Weights of a small GPT-style language model, trained from scratch on English Wikipedia.
Size: 8 layers, width 768, 12 heads of 64, MLP 2688 tanh GELU, 91.4M parameters.
Architecture: LayerNorm before each block, learned positions, biases, tied embeddings.
MLP neurons of a small language model. Each row is named by its layer, matrix (down: output weights) and neuron, and shows model dimensions 256-351. Each number is 128 + 32 x the weight over its row's rms, rounded and kept within 0 to 255. Numbers have three digits each.
A block is one neuron, or neurons of one layer that tend to fire together. After each block is what it responds to, as a language model described it from the Wikipedia text at the highest values.

L4.down875:165104100115101150158085124077145137130111143159174156181105150100125162056109107118137106131185104090147089160071087076113103161128130127126218124098166161118174119146058175163133095142093097131119132131105112151167130119161165122122104085159197080101173132183089176136135167112191117116
L4.down2167:120130100145177125072093132100142069067113121172104118115153071121126130068047094071090203108132107166088172108103078153148117121066106103181118118129116139195184094134106161182164139082141156090126130099124114121136109107200140176159099138128099171144140113132185122129081146107143155113
Surname final pieces. Final word-piece of a person's multi-token surname, often Slavic, Finnish or Romanian, in tables and lists, such as Semen-ov, Mukhiddin-ova, Tep-per.

L4.down992:166098157132146071108126202131081100084197108105182113127094107123147141126099115146123130133073169122099115128150119109111095121068114134104166103114180219129151142111109081152145141152109170126080085114022144071099075138091077131200129240131167135139125122122152160141098155160145114144
L4.down1595:147099108141170166084148162128104113086155193115171179135101153086161032137106158155165090128101130147146117098158104131115133142105179116172153168186118153185118142086124115119149147156065098157153138145123145152169137139160118105168070190134166168120171094150164126161067128144143072073
Name-completing tokens. Final token or word piece completing a proper name or noun phrase, usually in running prose before a verb or comma, e.g. caesia, Irwin County, Curbishley.

L2.down42:128099102107110164100108111139059100140147128129132096147118113124083123205135106142159115144122136153140164151178170143129090081055158092163176099130104176127156090117131176109092127148160131119135119119143123046140105191175148135150085115188122075135152118116166100116079178162082161142
L2.down67:116068149168059150166114138209121114116135078109174135123112140173076087125040096117205168097187121130135107120147159060156076129094141128083117074189128111177089087105143185054098087126114145141125117130118153159115075192150135136092146118117141153154123083090147111132064120158047157128
L2.down270:145093125087158113144158109094081130126140068135172122149130109098129129112176141088135116104146068095119147180161176137100153137157135165114122139061065148112107129177191123125117114108172141148151107084054106151123143215168154175118103183120165122127142140093125127105165101146077153158
L2.down2342:050088169143139121129135179126130129069077112116141130090198167102084156174159152122102141165120136157193109150171173087159089151141123064146181104132119144129106131133146130120127165133137162095168165113128067143176129255094158101143097117108184129127135117170110152139184098120112162089
Person first names. First names opening a full personal name, mostly after table pipes, dashes, colons or by/of, e.g. John, Robert, Charles.

L2.down119:102163136160101145198162099128070092065134078138124165198128115087094173088147176156174145144173130096165114092096102152110052126102124099120131097111135165185100115105131102112164118145164112155098141064088113183124156089096158132145150061166136138056167137088062122103110108147100164126
L2.down984:119105242177128158118182128108118139139112156045147166155141171123084131162164081091133187147146151133136140128124090138114130122113087116132134155153129135131146105162095132090138087120100085180119163052144117174075074114083117109171113068146138117072152159134053123132095150164088120065
L2.down1233:097131153120103132140124176138082203131114134132120187168234151064109143107112108147120106182102119140123170148126135151174146072118037124120065134129133139127185146132114138162109184094108124129120163178107109124083110089116093133106126104239118111145139134162149106177154227136137198149
L2.down1420:134139066107127122151179150150124142092088097126171090065170120078108100105099107150124019116110141138073129088178140153100174142109123091123123125170088126134119150117122122103148110088120140089126145144151069180139061167104137136099113099156169143123166085162173142154111080162146164193
Attribution verbs after sources. Verbs attributing a statement or view to a named critic, outlet or scholar, such as wrote, stated, singled, rejected; also mid-name pieces and ID digits.

L2.down419:126160168118129190114133059144156125146120152165107094139181121077175073132084149136152100066104123124116184162144143072078145125141117131158094099064093126118154148130065073169105155139116111166166185127149109141158044087111157144110128084137066148125131188148061111164121106107155146122
L2.down1434:117104080166094122168139100093120128113114108123141094141136107124186114095124124112137140119075096186141101083128171099069140130113147125195109124181076046118086162122133117137146116099102137112156186118097082125101138094118126123124124134121156127138127144144107086085134139073063120082
L2.down1546:157145139161174098138140163149090125118140088116178120113125166205133064141097128099145139160180109104148163127171051176116158207145146090128123089196112050129111111088112173153112155123114143173126132060118097093085127121094121074133133202190228044163184148094130098121102138089112115133
L2.down2223:122124110137149098105131121139167141105156066163066105154154146098151128169141174099112132114092117110129097036118107128172106173116099108073148157161106160118137195123108140119130116073109141118122157076072139170092142097128147091142124110161078145088083136104104104142110143111131112157
Entertainment/sports role nouns. Generic category or role nouns that close a descriptor in music, film, TV and sports text (club, team, show, singer, producer, track); also en dashes in year ranges and hyphens.

L5.down112:172129150086123135144120108141105155161046146155115139128096131156178159098153161171218095128077156114202184143133185116155101113058083071119165163117124138088119131124160153178169075032122129174130133155009143153146107069148120137190112123110178125089101174109157144131104178117199107146
L5.down321:113153075043186124157098151132105160107130117093122146067072114222097191176095125187065181125141186158076146142129188096093105087082169151122174105102130106115111119114163145146178095104128169116104147117080114152090138215112113088152145174083119095166127123143109143115121197143147066137
L5.down1570:118097195159080146137111086122117045159153091109129200110106087125109112057147124133157129118161148132131144079108099045133156193136094089122124059103114083150121089123187125124139140114126176082121136105127132180099146134097140171156120169144183224113203140144099116087042058087134118152
L5.down1964:115107121155100176168104094083168124044163126100127149099110115175143150120112110143092130092171112156102153159199126097123167085188091119127161087141137118130130149111154091144134120106131121185147110101062130136124131163094122165099169127094148135065167108086136147135076096123142087154
L5.down2040:125101193124114145124105137106135091159145137153146088146107117174188110176127137167135077094126172124139162131116191121142080043042073114124107126138091094057188167118197118148133161144171114126083116188113120194107179152136060165083096094140114120155110142063140145097104095106135110135
L5.down2114:111134117137148143106120084134142136089111074165139155115080144168152125119113159117132110134084074125131146064164128088170187104127105175091168142131131101123084164114178181157168096092150145120096144160112141162144108110122116165077076119144156202170182154159087110121105136112179128114
L5.down2485:148128124127102158101162167148126090137181115153142172139104171138110071104083129113106119137106130109063159078188173071139129109133165090081132146160111088127047145166099149134128140072147188117085123189126151145175174113113100165120136181129075152143161107155111164185135122131193135154
L5.down2552:086135095136137162092112093064110112071096150099159116106122157153111109046158099114060167075046081157161099111091126044149184107078132176100099157112090102131134093058158170056142150139114148119116079102153177159133129177118100183123086078155140143128083170115099136115041090136089156080
End of subject phrase. The last token of a sentence's subject noun phrase, just before its main verb, often ending a compound or modifier, as in girl, Fontaine, play.

L5.down767:120121119100113157116154100134162067153139134143081088113168128117126206104114089143123090090162168086119087148136126084077157128141146188161093081167125151095145067156159201148186137126056144044130104098194118157164159094070150082146103129065120145152138126118124121097141177088111111142
L5.down882:070162145162122147107146122150111163098051147167029206093199137114063134161119156148168058122080124100145138138117141164189072102118171144145091137130122158121118093128127101060119036118162119132107142114163135151192162173121107103122161086114183103152094131208161127135169138162116105117
L5.down979:169127130150154094145206144153072130073205164046116166098132145139140136118131191139117088083139094112182082134175119116089115123165159135108142164103144126133134103062184158045112111112071111127085105122145117128136130086154119167071130127118159105134065155126158112156130155094101177113
L5.down1182:145140135135065053151066129204117086177141166066166135070168091153093131143115094128114145124147109112143159150136129151094204149120158134132089120145093135174101128108052086156104131103125127142122175120129104205135113134127133091139110130173122125117146089116111155129097132075130156110
L5.down1235:136162127106083163134087115124107159090115149121084147176110116116159137152127126169128146171138155183122105129182083116144148118118132111087179123108141095074127110116082118137141133121142153089109146096086117126122087133139139106126112155182128134112142116144128086121151127171144128127
L5.down1684:137118111182136115148129138146132080147108078124103076179117138197132115159112151122109123112100139142074163159164138064089120110153107155148090201123087093174106117090105096160098127095147105178155152143130105144135148123141136153141173156117101156172136117114123170082143096146129074107
L5.down2112:169175124119114127142140162118072095136150150145132153159141186145139075091092122120051110149154169117081136143170145083091153050115150139108141153126111122145199118102163139164141194157112147156119139143140164179158138255165153122076100174119139164134110126128067101065102124095160141161
L5.down2190:126106158063132126137136123099113105113125195170151143149066125061117133142108117102123192147158160114099121101140130139100108089090109110153181088109136120098106060106148147132172077072117127119109105119104104126167147122081128148120160134162155111118067140145159220151140144138125110108
Name-start tokens. First token of a multi-word proper name, usually a person's first name or a band's leading "The", in lists and tables: Jim, Angela, The (Rolling Stones); it also fires weakly on other word-initial pieces.

L4.down530:160096143124076111150172141108115183155127149162247149098103154048168113090139214204099168177152135105126143113104098175148132146153095129067129119114051102137138090165120147152125111102097132176122112124112180134081130116116146145136110126099123067149105076135154152152038094132110173118
L4.down1491:151104135103129124133119135183105169096107149184125105132141144123103117106166137059156093179148135069109144144126152133136133135118114137093098073075142087084137067160110156116095184082116160125114086089132183147040128201145143139151110132138154083112126144157126069208101157129147209064
Name comes next. The token just before a proper name is given, such as an appositive comma, a role noun, or a copula: "album, True Blue", "poet Abdul", "was Valentin".

L5.down16:097113139090178133156155189081079109137108134197077141140172184155110116095093073147126128136121106161164131127066117168172116131087102145143155107130127092141133111113177175120133093092201172168124110132115170106114081151143119137106119098117113141145125166100081097129087124103181168169
L5.down529:153135156130084114143116166118144136142158113155122159155191103163071106148156111117108085134112142175108145102128158152173146117165108104122120141138106052085115121149146174168161187149130148138109087115133142144102089151148091121063107110101073115084084075166141123148081106166150143084
L5.down748:116121092113136126118112163091081132167205154109095137090132131079087158173163114179081146056098114141141110173123109142120160104133132095150151149143089135133086145113182098153138126121164101118193097101143112081178139089169139172129135135099057190110111087142155141149152131182125105121
L5.down787:102080143140115188136155160104124168053167094137060133115127162187130114074154065166128119089100118143187129118114158093114131169081167141105109109112098165082080112140113136121151165117126087144099225180106120131111120112159122140149162165163139107182168130135139061106105144155131075078
L5.down1430:114126105096139139099140158094109088143126122182097155168134087170116128133093143153128164122160086161147074163151111130094139129079122132166119144132117089104159159144167081084105084134116093141168102096134136138127129104091189124086175189135114179155113080142171075162030091106135109123
L5.down1894:058130121153162100130109169138090152098136119154175162163135127126129108201071158134108127144159150186152115163123128142092144046147093143108085121112125134146130174108135117188162116135096154137101113137127142170129196042197053159199229213139119053138128116103090132086136176106170114167
L5.down2344:044133116101146142122153118090094106164063145114139128108115075096184082190168115130088170148091125148169140109100123110143129075167189112163149104135151137152140134153115106146135092136122061150193108026197146132086130148071134104134158091128129092092128131171134104098102144112180141138
L5.down2600:121150143158092146086150115172189147140126120166082143150146096100140121165097153094142094141125114124115133097143158119082153110127113117093063146168141175078209146151114137090155144129103124087080061129093120121161124064157111077088068103077111113102152147174124105148087111111099145106
Biographical role descriptors. Words in biographical text that describe a person's role, profession or affiliation, such as sociologist after a nationality, or at and from before a university.

L4.down925:085093141102135063151182141069142144125136060173109186153171105099092129140116110162130097093106135168154133146201171100139171094147130115099148098079077141053130096052125122123124159128167107136054138175100178149092119255138096114109150130064150074169113059115132075132092098156134140126
L4.down1937:151130097146133076111154140135233128127143166160142140138147184110090194142117142162159151105126124176115119167110127125178101088116149146142162110055150073115178145100133067147121142109184151083130177110165179113085127224144143115129093095122138086078118127131098121154120136108176175139
Person first names. Given names of people (or their first piece) that open a full name in tables, lists, and credits, e.g. Mark, Roger, Diane.

L4.down2022:092121135086090119101173195148110143136121116133145165114151153132132130149110151162095139194126113099130125127092117145133133143066127147138135125138068082152158064098160124171148175096123187132117129068137105123118157125101157120131174122135135106106129125190149143124150101117150083116
L4.down2681:132089138114151084149158117101099152147143066162047111126145123121129137112118166151139168181145122133130135073119141158139164157096084161136188213147127031149144099124151148116145167101101185146072099081147129114142150095127104069133096099151076121056155097179152095155096112113104155083
List-item continuation. The ends of middle items in comma-separated lists, often the comma itself or the last word piece, such as 1995, clothing, jazz.

L5.down257:129094192120134087116135105138165114117099156149100100086115151163132164146135154120163157113129160120146109154094121112127101148119138135141118127156153105131139121119101085148168123130103111138131155121159113086138109133161164120138125170128162123097046168145178071146110103141073162072
L5.down1168:172155114157132164125166144153153109134188118179184208152101147172083196079121078091091105143123122156146151129121101160176105129096053159128057130147119165106149137146128093123111136150142154173114137157089134036122109096101099144102047096167078180241093122093114136081164086120037153080
L5.down1466:125108125132093120152153100146151103122141152112148107088106108061122110126115128133090110126135119122121153112163090099172138223084084136098126139110135154111066163192117102107129151119158124172164182147100084125127182067107099127186169083115103115103115109121126156100145157110135050088
L5.down1468:166105093066121124139160105123119105080108123160170084070178189152149105057086147075196114124131143071171074180126157092167134090053113149135161159136100125174101113170153109158123123136130152159126126063171146100109139164130143126115109109122134105143093077092090126141087071081135092101
L5.down1536:147061131109170122146160119154118144049176074107185074134113124130148069066080137090122120117158180127102142085088095118091132127117101128145136115148132115157115151117100100141138182128136128134152099114168115145063105139093113108076138148175152139105160088119168134130141054126106128101
L5.down2116:149094146093119148154131103127141046126134093148202088101121170140145097065087120101151112144180176149120190095125155061112174129065109177078182154141112140135131116130106129110109177120086141176116093131180143107150133114179156081117054155171126119123115118121150098159122105103102129097
L5.down2568:119120093169128115095133072147114142136153109083051176167138122124144137093110209123188155143157119098098101114106143147131135056096128117124081127158076158053124107110113137137104127102131169168058121111171134135133121106100123129128076146131112200151106122171136143206134114145047141125
L5.down2658:139130093137107113151127093129116120120109165122167116097111112073102093125106111151106151138190176129168088134051167145153114130069125143174126190091088128175097159112081113134107170117113112132101105089162138175188135061119121071136087079143148099117151133123231084157063128067110102104
Closing parenthetical items. Last token inside a parenthetical or list item just before the closing bracket or comma, often years, numbers or codes, e.g. (1994), (b. 1962), (CA).

L2.down162:138125139125163065128114140159137150115122131133115112064137171063180111065115099065179126099066104111110135197098102109102163168122139134126162143113108158142148147138108125155124112175120085136137116112139134204089124135158135147166133084122083113159142184151160146106119134166181104117
L2.down1014:094126102105108132155063127186120080128184118091162063131081076178141042107108157042129133110119112199066110113108180071077138110162147116115113146152136099126159112139115162119148115175123137043189101171138155133109147088097113137123113082167137118159147142150127106119082148175189092179
L2.down1474:149137126119118103060050154125139086131138101174125134170134136080168141115111122089080095051137184125112096112092093134162092089163110105127126057172130108082158159164121146109077145099131154120136043117177100131084165120125168134152126060079103111117156165178079094101093143115124092092
L2.down1897:147131122104059110150156124150155126134129117199112154167138131110116189137080152054127087105067110071140141073137117063120186099131102120129092140170118120108157129136080168157114142113117093115130082113159073121130150152170138127105125134123095125131161106163090184079111154200116113129
Subject head end. Last token of a sentence's subject noun phrase, often a name's final word piece, just before its verb: Stark·er escaped, two junior officers were, PrRP·R is.

L5.down295:097136104132167067135138161143088148134038116138123155129106122087091143193088083125180038055152137124122127152145152137120102111146174109086119124110145138126136113110146129088086065184121101155138096053154115125091143106115071112110143031046156098100104079114117190120110118133132122169
L5.down367:124166077208165158146130104109103113082088084110073078150089140052140077154157200142121096119124133120142151062130133113058106076059106117103100129104134134128154129109140123096130127196144131067128143097056164097138123146184133189108098191162165138149170113216144180126148137084142110074
L5.down809:134144158153174112137124106172152120131116120167135177184135082111121093145123077130142120090154154139170094121197114103131185119157131147154163116120149172079093105068107105058134130166183155150155123136113164145088106119123108113105168163043116200118118093141105176153177149113108114110
L5.down974:132129117145117099134099135148174122079096104088114174140093118136136170079115112146214138097146157152153118079186132105137069105117118108199209089170134136094116117128132141083090112160120125133101131084093078091061117111143100137122073100122067171124167082083088098093154158095118125132
L5.down1951:133091120145140159132107090103140126150156115104083084089081137122144143119144127088072164072107205148180112143126130136126070174098090066128130158114146179130096172144143154111123109112194194122195091087159127063089143130145123148179158163109124146117091077125093130115130105085149096109
L5.down2155:184145107162113120194179088180122163112075040192146087100104124128149160118159095144148187142180164162138149159098119121140127132129154141150123179105155161144117098129097135103055133127164158190134140106127108102156146113130140139195097172109154132118076129174141111106100091097066161147
L5.down2405:068129121125159135081140117145102110048097134128142137124098116153169137093143106156105149107136184109129132125152146132095162154161163109193143131096113131150131110122062149102136100134235131082176151123059132063162144110112144131130100146135121140132131091178074077113100161106129152139
L5.down2435:132168201096065090085131151124113079112107124129133136213108134237133098117188115123136094098123088137146139148128119096084104116149110113141182115102164143162087171099193098077044125183197166120122114096163194132066155109173196089060148138141180176127202134151134141145166121111160103128
Review source attributions. Last token of a publication or source name just before a verdict verb in reception sections, e.g. Vulture, Game Informer, GameSpot; more weakly, citation years and title commas.

L5.down215:165143071135137147112140145107083164148052188138102094105140154128124031122159094164078143157109100148174148091169113191127103140097153164133155098169156108125189110104118106091137110155163142129132168089150130144175171152095113135124140108056126152080124121107148162172096187121165127153
L5.down256:196092096176108156156136146143090146113141139088072112161142105116162146139065072124093164189101161074147110094097175120143162184118104110131119086157142165142119085085191099139126164065096159166124145096199132096099142114102134108103153135084129130105128148110159161101077105154107073069
L5.down273:116137077133099127156109123117130077215137126154118140162124154100143112160149113121155082131092107113154146151056161168085108151190108142048153163134096147142158099115117174208186129197162136092156128121072057150140163086141123180126209092159087178180128150081139153120143133112085148102
L5.down678:180127126154114147142174133128135117162123127047127108159139134120148179151077154078118123122126132142173135160111110091146186169120140142129130153109091169136105160137129123104158138142148127106129164175121197112144164069185183190139154137135041140193147131081120100147111115102122159115
L5.down697:216123068143118086138137100132119118115122108181114133096097158091109110140113104102153168085121102139117156095150114087176119126152131150088141153177224155103143137102160087163103127116108097084127124140202117192107165150167085140119119097104126121158040119131126116120129142179175146104
L5.down1461:150097128125121143129074136085146123108107088189128119159111142158155091076112138168147128154128147094171128113128128087099114126100142145095144113101138061192139117119156134145139094091108113110127188146154046138107165065203165137101151140112143113099087087099126130110183145145149126134
L5.down1877:072151111119074159141145115167118142100093151091107088147141187157119128140142098119066205120153129097153086144104109130163148162140161178078106167110157067132056140172134176115131061186106137156110131099164160120090148136142108150112092127104146117096122126120132125136128120136187139090
L5.down2100:150150154165163130177084118180120126055148170153173149122080105219117165102108078119106157080143109135164059147096130161142138110150137192105137133144113116121194133179152098127135121091092136062155180104134139124107102177117165066103183120089143117143059111126143155081108133107121164145
Foreign surname endings. Final word pieces of non-English surnames, mostly Slavic and Eastern European, such as -ov, -ski, -ić, -ova, -escu, often in name lists or tables.

L2.down604:156116166106100120103118137146133126091145095116171116205160146159204113069168167146138103131099092132150114131104082131092137033121113066158137158122164174197077082124203161077139145117197157154159130179146082136082132151187191121108148096107115131117068145115122130144103129121098132152
L2.down658:113120125172074126111140165137086105137129050147084079184096165163113071125195109137091140126152089107109112179152096115092112143108152110140115148156109120141076146117153095125141164116104165113158140090149168054087140138139179149130211160198120150138103159148173092112110116155131179111
L2.down2075:126167135147123091062128130182164113131135135090138156141139122062117165166192153124127129197155105101107146128124161164148161169106202160123087109127150156124160135141132099057125061118165097129158148129111135168125153050092135160116121073117084127141129158104137125061162150116090146155
L2.down2088:150098152098133122130139184120185142088125136121163174122102177118159094175181110109104095135105168132190168083098088123093090127121148120172084177080131162103147111111179137168140145074178080141163123152091084159166115149104140149099130103145094197153119119188140117087110178103147089190
Person role nouns. Head nouns naming a person's occupation or role, often after "was a/an [nationality]" in biographies, such as scientist, engineer, player, member.

L4.down94:123124163149124098082116130038130142100160036141136104134158105115173130212065138108110177131122138127178106125116119184167141114087199074146097110195121188135156097099129055162175124108126154150102186144211023121121128083129115094141146132132107125090177122187150091121071147130067110185
L4.down1411:137170162121106141105147160092136128151151124158152157170141168084104083147055127126121101119190154165163109126108124196171123140132171105148084112121104182147157105113115156159137106063153126129123148171165121133178113090100121115128073168146067161089160147120138140129086145122154069136
Predicate role nouns. Articles, adjectives and head nouns naming a role or status in predicates like "made it a", "served as an", "is the": target, leader, important, guard.

L2.down212:166026176103148102140067096099116152129117126128135137130154137122161106099187149086105091151103152108131091110087201128110108202124107134152177158156143110165063106060101102179142214108072073163091081141154107153131148096123107109117098068148125118124162129170128106166110090113207081158
L2.down496:108104174138156126170124095108127124115175158148130105182137107157135122052172142170075137097138142122105125166089101074139171203122115105154135150081080157144072135117123123064136144162146134130150123117165083119109122149139135136107097073085111115167138101160056138132132094120133116171
L2.down1159:106190124155144088178162097081106105123134134136120086138130125170086106096093144109156108115147133103177134124089162118153109152180121105136116126161071107169115114141150046051135166127116143165201038143111144157126132084166126142151111077139129151183159142139168061154107179133071108102
L2.down2544:110073207096096084131078180121107150105132132131166130095131157150179148038157193120114127146163115143094148160180188144174109139110130090090108149122134113103052128074101096134136177129076078169140091191159128103098168109172149079086155135173130135169104119128113138120181163124162097104
Inside parenthetical values. Tokens inside an open parenthesis just before it closes, mostly decimal digits of converted measurements or wind readings in tables (2.'6' in, +1.'8' m/s), also punctuation or words in parenthetical translations and notes.

L4.down884:120071118126157063162109185095142154138116137122104127135104132101110154112121093183163107166127081139137153163063111126170084106181126152118146135145174103139136143078102070129148105140155100167113178096167098140147107113133104093132151128058101096077126124121121151111121135176096096189
L4.down2504:095085122142152137132095107107120169123080092121128147175159159147072137145127090162138125175125069159183132118120147144117082114115089124146115082131170129116120128115155100173150119180097154119109057092159128138069116062131087117009199120067121123102092178140146115050125102132118128098
Attributed source or authority. Tokens naming or leading up to an agent or source credited with an action or statement, such as government, Court, Commission, Scholars, et al.

L5.down18:094128135126141029102168118136067183138144132151145128113172136084133096128094121127091169123216149175160055081091149153114130137135113134096171134155183162156231093115144155115072146135107132129125121108142116158147125113079124110156116089148166048028147139079126131115134110090218075147
L5.down432:130139155146147047155124151165122166078076130160109102168114158148097072121158160117106154097063151130168144177110098093106138195107094138133135111153119104083091112150101135115217168084123133157239135085130130215181105115192106102137175166098151059068150077059150118122156132120121067088
L5.down1391:182129129150094157100172155154047139133086111092188144087107140108097068104118185125126092161160169060119164090134134090149114055197064138145110073090188129139167122124127154122105140139120177133129120165153158186085106134153119168087131151147102118104159118122101184180151138107174136104
L5.down1828:155093135103126163121131105124122192189177105122166155141074142105106157121162116114146109106097118057079131139181088125082168151112112146025088082112096151148093148129097085124090170164117140161132095086174135092121064085100138120098127094078153099134143092133149094132149165148154145159
L5.down2014:129068145144096073185136195133117113111167152115106109137111124159111130128096066104113137140049097114115142097194128121151101181110135117148142109125112149146174142104058119094122181158181144148115116080112137077107158137202255155098163167137103064166183125115124102136122128213134131154
L5.down2021:121178147116118090129111109159144125149162114175076112086131118072106130114115185148134114164089175190149192089110024160152120136095151130109084174155103146125126098176175133145126175115162085162123080127114098113111121240112141125211116126115142115119102145095130133136100146058100151063
L5.down2321:129156148138127141154141136141135071136147133137126100109090167143124169174148162078141072113134134116105157067077082090132092090147061165069168106116154129076167050132073113119110168136130120082152131123068109136065116098120126117143122099087098082142103104137142100166168094095125189105
L5.down2583:128097137101155114086161143123087124132181083175106150142157123189119152118100105144080130105128140075160113074132155221098106156094135079116139179123138117100109061119129177111123156103145116134087161055070154071132138083094127078137123157116130186120130097154139138126109177100150149092
Before a work's title. The token right before a named title or proper name appears, such as titled, called, novel, a comma, or a table pipe before a film name.

L2.down2:127072143115140149171112043050086123105118149152096086110104104160148005152110159087087169180122157136148040175151107119131158178087189122110193120156128103110138115110161090149128176148145121132134110140176147132149176129141157159111109099135144078123070157096166111098127085075153096103
L2.down1673:096105086130138213039122106135139074153151169138122116194156133116154135149096137173171133157090137100040067164100122158129122116087143132100114121199090098168140074042146084126127155137142099102115109195125109115127130094146172174091123140157125104122164146141156082126147139088169117130
L2.down1888:174146103162056124080110138140153173147079123133113107104116127145150103149071114115140119158156129146105141140171170143089132155071134076123138072141143113089126169111177076190151137157144166100085150166204169155066113180129136106163152163114140165055191137076110131158073175145179174134
L2.down2362:116133207136167144123145118159123116096123145147122100133132146124134100094089128145069118111144083064144153141096153141071174093081097230131149114109074182167222149084125087103102153142102131158093121115133105125141148097091098097102139122137139146144083106126054052085128089158148146084
Foreign-script name pieces. Mid-word pieces of non-Latin names glossed in parentheses (Japanese 鈴木, Greek, Cyrillic), plus closing quotes after quoted terms like "hard soda".